Weights of a small transformer language model.
Size: width 160, MLP 640 GELU, vocabulary 4096, 3.44M parameters.
Architecture: LayerNorm before each block, no position embeddings, biases, tied embeddings, ALiBi.
Training: 121M tokens, 7398 steps.
MLP neurons of a small language model. Each row is named by its layer, matrix (up: input weights; down: output weights) and neuron, and shows model dimensions 0-159. Each number is 128 + 32 x the weight over its row's rms, rounded and kept within 0 to 255. Numbers have three digits each.
Before each neuron's rows, "fires on" lists the tokens most often at its 100 highest values on Wikipedia text that the model never trained on. A number after a token or word is its count.

fires on: "g" 20, "ly" 17, "t" 9, "w" 7, "2" 6, "/" 6
L2.up221:127140177138155152074137136098117082110128106146156175143077111061089162112156119171102128117124151123104084115189084149128202175159096115059117173103195099088150145108143110144157151157096149167123159128085148161112145196115170111134103135132144109172102178149148116155158119101140139161103165067067151102116141114121133141143101179105101099112093119158114142098114151128113080114165118077083104170126088063074174155185113122153103033123139164164139170146131106159110146064085105
L2.down221:105124123129129128150172187117096151115142134128155101078182124122105129142094108099172114162140092122147085175110152097163071185111132113159131072161092152101073111127103088123160099151143089126158156131117132119109181121106100135150106110150064174115084144140118153140102140137174108065121119137095127047065135147183077122050125128164211117086128198099084150124137195158138141198093128147085099106125140157155108180143065132116128220121139125119180129144102153108159114129120168

fires on: "\n\n" 24, "a" 19, "er" 14, " by" 9, ")\n\n" 8, " Ma" 5
L2.up520:155087146135081085052134132119129107180114134126108148110210119062147100119135133123152128152076113160141158161062094096085153158130102153081111105139112174178126148174120175101084135073136120110117163130131165081173103104075174166088162146138123109187110136111092055081122153119167202070172133134156128127165156159133116178093135125167112158139095134080095197144129162125153132152152184057086136135184144117142119089109083141088123118133153125192105113127151168129158130159108126
L2.down520:163211111122137101122159072191160142124108115135103166190061113102092204105096072164099149114191169123133105087159152163130112099104185129161122132128108120143115121134127108070147172154128108165164139119131169124105195099115159159103150154168152105098138130084117138171135121132157078158071121163114218098119126087064143127094163130089161094149146150117143082148124162125146125112172108127164088140090137158133105122140127045116177097134113075140161095092168131130110067148068141

fires on: " to" 25, "le" 16, "ó" 9, "und" 8, " h" 7, " well" 6
L2.up349:136145169104157119168099156149083121105157109069108194145100136149164170147076079126127117120098110098138080125151124129105184100091142128084110105105138068070120131106124076135103141149182093165136158161152121132111081146040133153166107132125161133139122143096187126175189102089138134172164170115136168100142124131144111142069108221120093108133154108127110185130087105081116113172052154107172086172126142111134126120126154113168077113127119121136168135177183134187053159103159156
L2.down349:120140110175133102138126120099102116129145077110154153107120106186118112131107132162166143084123178196161120207113064126092211096096163135102140136174142121174089151165138138128128086160142090141145114067123163085123126170098114067160087178151080148155142147131136109147178120149135189103096125074067122068175122160140103116166193106118149149153132113090113098129185135104161124146098079144121106213129115108152143096128144110128039080135096088099136150110078131188113125140101099

fires on: " =\n\n" 15, "tern" 12, "t" 7, "et" 6, ")" 5, " Date" 5
L2.up458:095131154091124071138141172173089144133060124194101104137120133106096130115218170133137107082131134119126126176115089163189097169130162114124178105146144134125111093191173153137149127165157108122097140129145130160111128103124118121104217120116142115157121138095120125061128144107224131040089077096075127150068186084145070157092123105107173135080149107158080171168162163104131092132151098142113133102114111121076133142163091137145109112152148146134102122186140116084088145149132170
L2.down458:156158129095131207119129090111153113133191093162068157084159138114106084172084127120203181078137115177119183134133115155038132092104074157177163118141106177128154142124114117081093114108114133099164109091131141153157082122112149152127106104125107105173066138169120101136090141163138077193118157141106124155135094187115136102127164184147120127162119152192170085097150134109091113083158071106160110150155130157126161105115128147109137118115083058122100072092155166144153149104186094

fires on: "ist" 30, "ent" 29, "idence" 7, "ence" 6, "al" 5, "arch" 4
L2.up399:149083184169127085191110143120149122085130124155054095171110121126106126158111145103144151103161122092092111147137160167119152076124069181063140079208151121186128142105093135133183110157129141120106179142124139102142105127121104163144144103130117118156161067200141121166144157088146146107164112112100121121160120077151095137173125080122148089090131097183137094137164108141088071148176118164136130078083119149154069108079131145088104152138195189108056102120132127139098162184108082
L2.down399:122164069106111142125116202087106126148079141062105122097182145071103141174160094119063126168141133151131143145156135114246171108193177091157188143132083146100122059153142127129128087128107096133174087164132135109095103116131119110131076152129095142136143129111133164126095138133089106163136129133131137101105162137128085169093133118110086154115147144138175114117124163113131085132088092115143203160129072145082185101142127148136101213127106113102132168149085163086150155105100206

fires on: " he" 13, " He" 12, "201" 11, "He" 8, "aged" 6
L2.up287:135141115140074117134125175139167147056139095137106141088160118177070119139153088103104171162105134135146127070159153139107141110138119180155077164129136101074169127132133099130113104174130125168148165118169106094051133133109033122146084172118146119095116097078112158191100103128054141159141174140141102110106130120103153136128188138127145068123124093109157154146175127129173099173123117199150103101131133129132130135084090155192133147112166156112071110121050133107093051190173126
L2.down287:095089109137159130155096180151180156166134090119072059110095141134142158146059117147125142075106118086129160139072087078083163150167128132183134117077157138087116102114138186101174060149112106118071086137139145127189138082152131178151124115127170106124073132175173116148158134189116076083099137116191088152105098110183151125148135117162065230080101128105138106135115177126138132163132148119133089099096106199143165123125141117106149092176160120140099148118122160127126127107121142

fires on: " well" 29, "el" 10, "w" 9, "l" 7, "g" 6
L2.up45:123095099080146145055135115151153135086095062191145126168120074252131209148127160183113159137139061169129133155140121135144130113064121135156121074116182119121111140149113162128069108158089098125129089169120144132115117134111129151119146167096126144112100215117206094095101133121079086153141183134165174116103057121075129106114148149094125108177148135072121134155120143129127112118134145095132108159108113102089106143113211158155137096155118128148159149112097082152139137128145150
L2.down45:128093204127128182169153122079141112138109135151134116153085132125121055113125101181138093143180076111081110131189139142122102128090166115135119154107123131176181133137139146199142150105113111130132092063146177143130127075170146088161100099104085138142114175138144171159118102110142101169150111126147170172115080099077127093116243131137090123093098145147202202132134176150114138111096063166133110124107077160119115139105082085126080114130176121136105081144130092107107118106192133

fires on: " n" 37, " m" 25, " present" 9, " later" 5, "yan" 4
L2.up570:131121147196092113133157124116140133139128094107117232161094103131095174138165121089094081163154120106111175109150104101140124146168158116202113155107117062138106133161140142084104136070083113074122103167120095119151103055155141192091069174109159164089179139116118074109082143162093117133091131143152136096107147134121122157081157102112173133132094093128183098087100153110135116170160109091153150182139107097140142108154128077191170206110135135152112179158087178123121168091138142
L2.down570:091186146114119082081172134126140217157146163090121169126134153065100093111120160155147141066176139091163150135070124106125207149185106140082153081133150121163143098145110117152151184147141081083176119134081105153112145146076177182120157119106085153128148121184179125134119153073147151145124198127048105127106104120135100110121126115143134081105112102181126123133115138158169091123161109110139158114217072135113128083123124100079161114102098097128158116121093078125173119175120121

fires on: "as" 58, "ur" 9, "ated" 7, "3" 5
L2.up124:170164148191095125105130075075110113140155133113200162163143139089146111076168123159116152175139173164142135092128161202078121115113115151121171116166143153160123146165127140165097079118105086126146111119142122090132162098143163141167103159122152158091106125110133151067126134158068111099113172098102109110139089100137116146060104173142146135110189127093115134093161109155093119155054098110143093145124113150104125087044117118168159135211050145123138136107154154161165095083139036
L2.down124:100136142147136152128095158152124162141164140124050081074110158163122051166101185120127093122152084113191076084135120133169117117173091092144116150107160084147170135073168114112159108130179132142082174111119168162108163101118161174077151112071121115146112180129208122134187126071153093126110127128143162178106170115078160099126121177071134165113093047154159137162135102168182112163107153156069108144102142135150159134134146131101082129116163100103080124106110084085131121135154132

fires on: " of" 21, "\"" 8, "e" 8, "te" 7, "j" 6
L2.up175:111124135171094130173178118160098121116103133188109136187151116134147129177152171139124087120101179171089131131097133143159121152112151067158181126148185176169070115148104074112104113099170153134083088146114120162091122075148086116095092137125110175158153153136119179149153091109147189130127171142099104092114184161130120150119067108152126173105110081150151199102050112060099096131104106074128137156160132137060117080101138121114126115177212123116164145114137116133076070151116139
L2.down175:118135110083141205123119174064165158099138142138154125183051099132114130068110120135103163107085098095107113140173117151112092154129065190088107104128121079097191104084129109138128183144169107153142164127192152116179113194141135160105076156156149121110102131132106144113132103177098106135081089079155185165153124071157165143143161140120092116181109160105093050139144060146168171118078126137089089131068126139151104136187180128145177130153100117147136124127137156145097143129115140

fires on: "hel" 12, "am" 12, " am" 12, "h" 10, " His" 6, " or" 4
L2.up239:152121140121062107127195121188099104096151079149196140149169151135151105134073167150055126111166183110069116092143123114129158165132150133137076142090157147115130093145127140115163133087113099116081074134127092088165161154108116144059129174127125116106139088149141121183127156144133109103183137072108139110113123117176118116120137083119181126098094143193102147117110095054116136184097120107166134178104099128123147117100093187160103148191187076111097150115135101072148171176150196
L2.down239:105108080121106124133092096116125189156118173113098126140113180126105109124161136119203106157095108135129139049120106164109059101147180115115144112111193160104121083128155124093144127173100134104139164101164136177119138158135104113239076122087112174099073094173144109148139110110128166166130149148179172141110130129125141120128142138137126114194100140151144137168080160155136102141156139163104044154140108099169153091122169130108131055138065158150095087106119188170110119146067059

fires on: " music" 18, " working" 9, "op" 7, " ro" 7, "ox" 6, "com" 5
L2.up596:153103118110124116113071117131106157149097135128159133126150078141133059156157143097149153109127139102134135129152096062133106177067144132123132128174154140114133140171059162154153116151114044143185138108075143122176063092110166131123108161100135156128112173179089122114097143142133101159133115116142061116124082135109187115083164162139163119084154192080117183101137081151154124182164155112135072157070128096137064182158090105126108127137143163065133159164087136193146155076105186
L2.down596:135154121117077100168128176126152128147151144140181146078108135108143119089158118168209084117055146169158117100157148156115140143111117156124163184139119087125101144205136122137090138122094107175145143106090078153144126091147162136128157135131095163125175089131095069162127078133085111114109119151179120126181145112074135135120122171161151060062118157108180150108114119173128168087162120092061122145171088145067122140087073137107152073112164079137127135216072093133170130133096148

fires on: "on" 38, "ard" 14, "ony" 7, "oth" 5, " with" 4, "ith" 4
L2.up436:123148100099138107125098131178129106121159120145166131116079090117194111119121121109156144122149103032119169130107094090161145081111164171190140083138120120162101130094165118107160118131134062102168148170118135106126136149136092088102144187122066080114080115133130098110199171153118159144139116096096125105123134136119136200153124131087119129086120155108166191111187102133166167119158121165118112177076143196095116084161171159121133119126126063083108187078084080074145145129208147
L2.down436:181178137159065086149092126123173102199141192118152032133148109161122133138160138099148084138155164119110171096125109138096095099118136142162180118122161183140160081105089136130173146126077147115114116117151171164111158173091164180097090098139131150138143107170162115127130124116139168110110171140075088093129152129163111147109108094157093103100137077190118119137121139157142155089189103124102072127129085138046089153047131145130168102157099139172142099106121119103101188067097161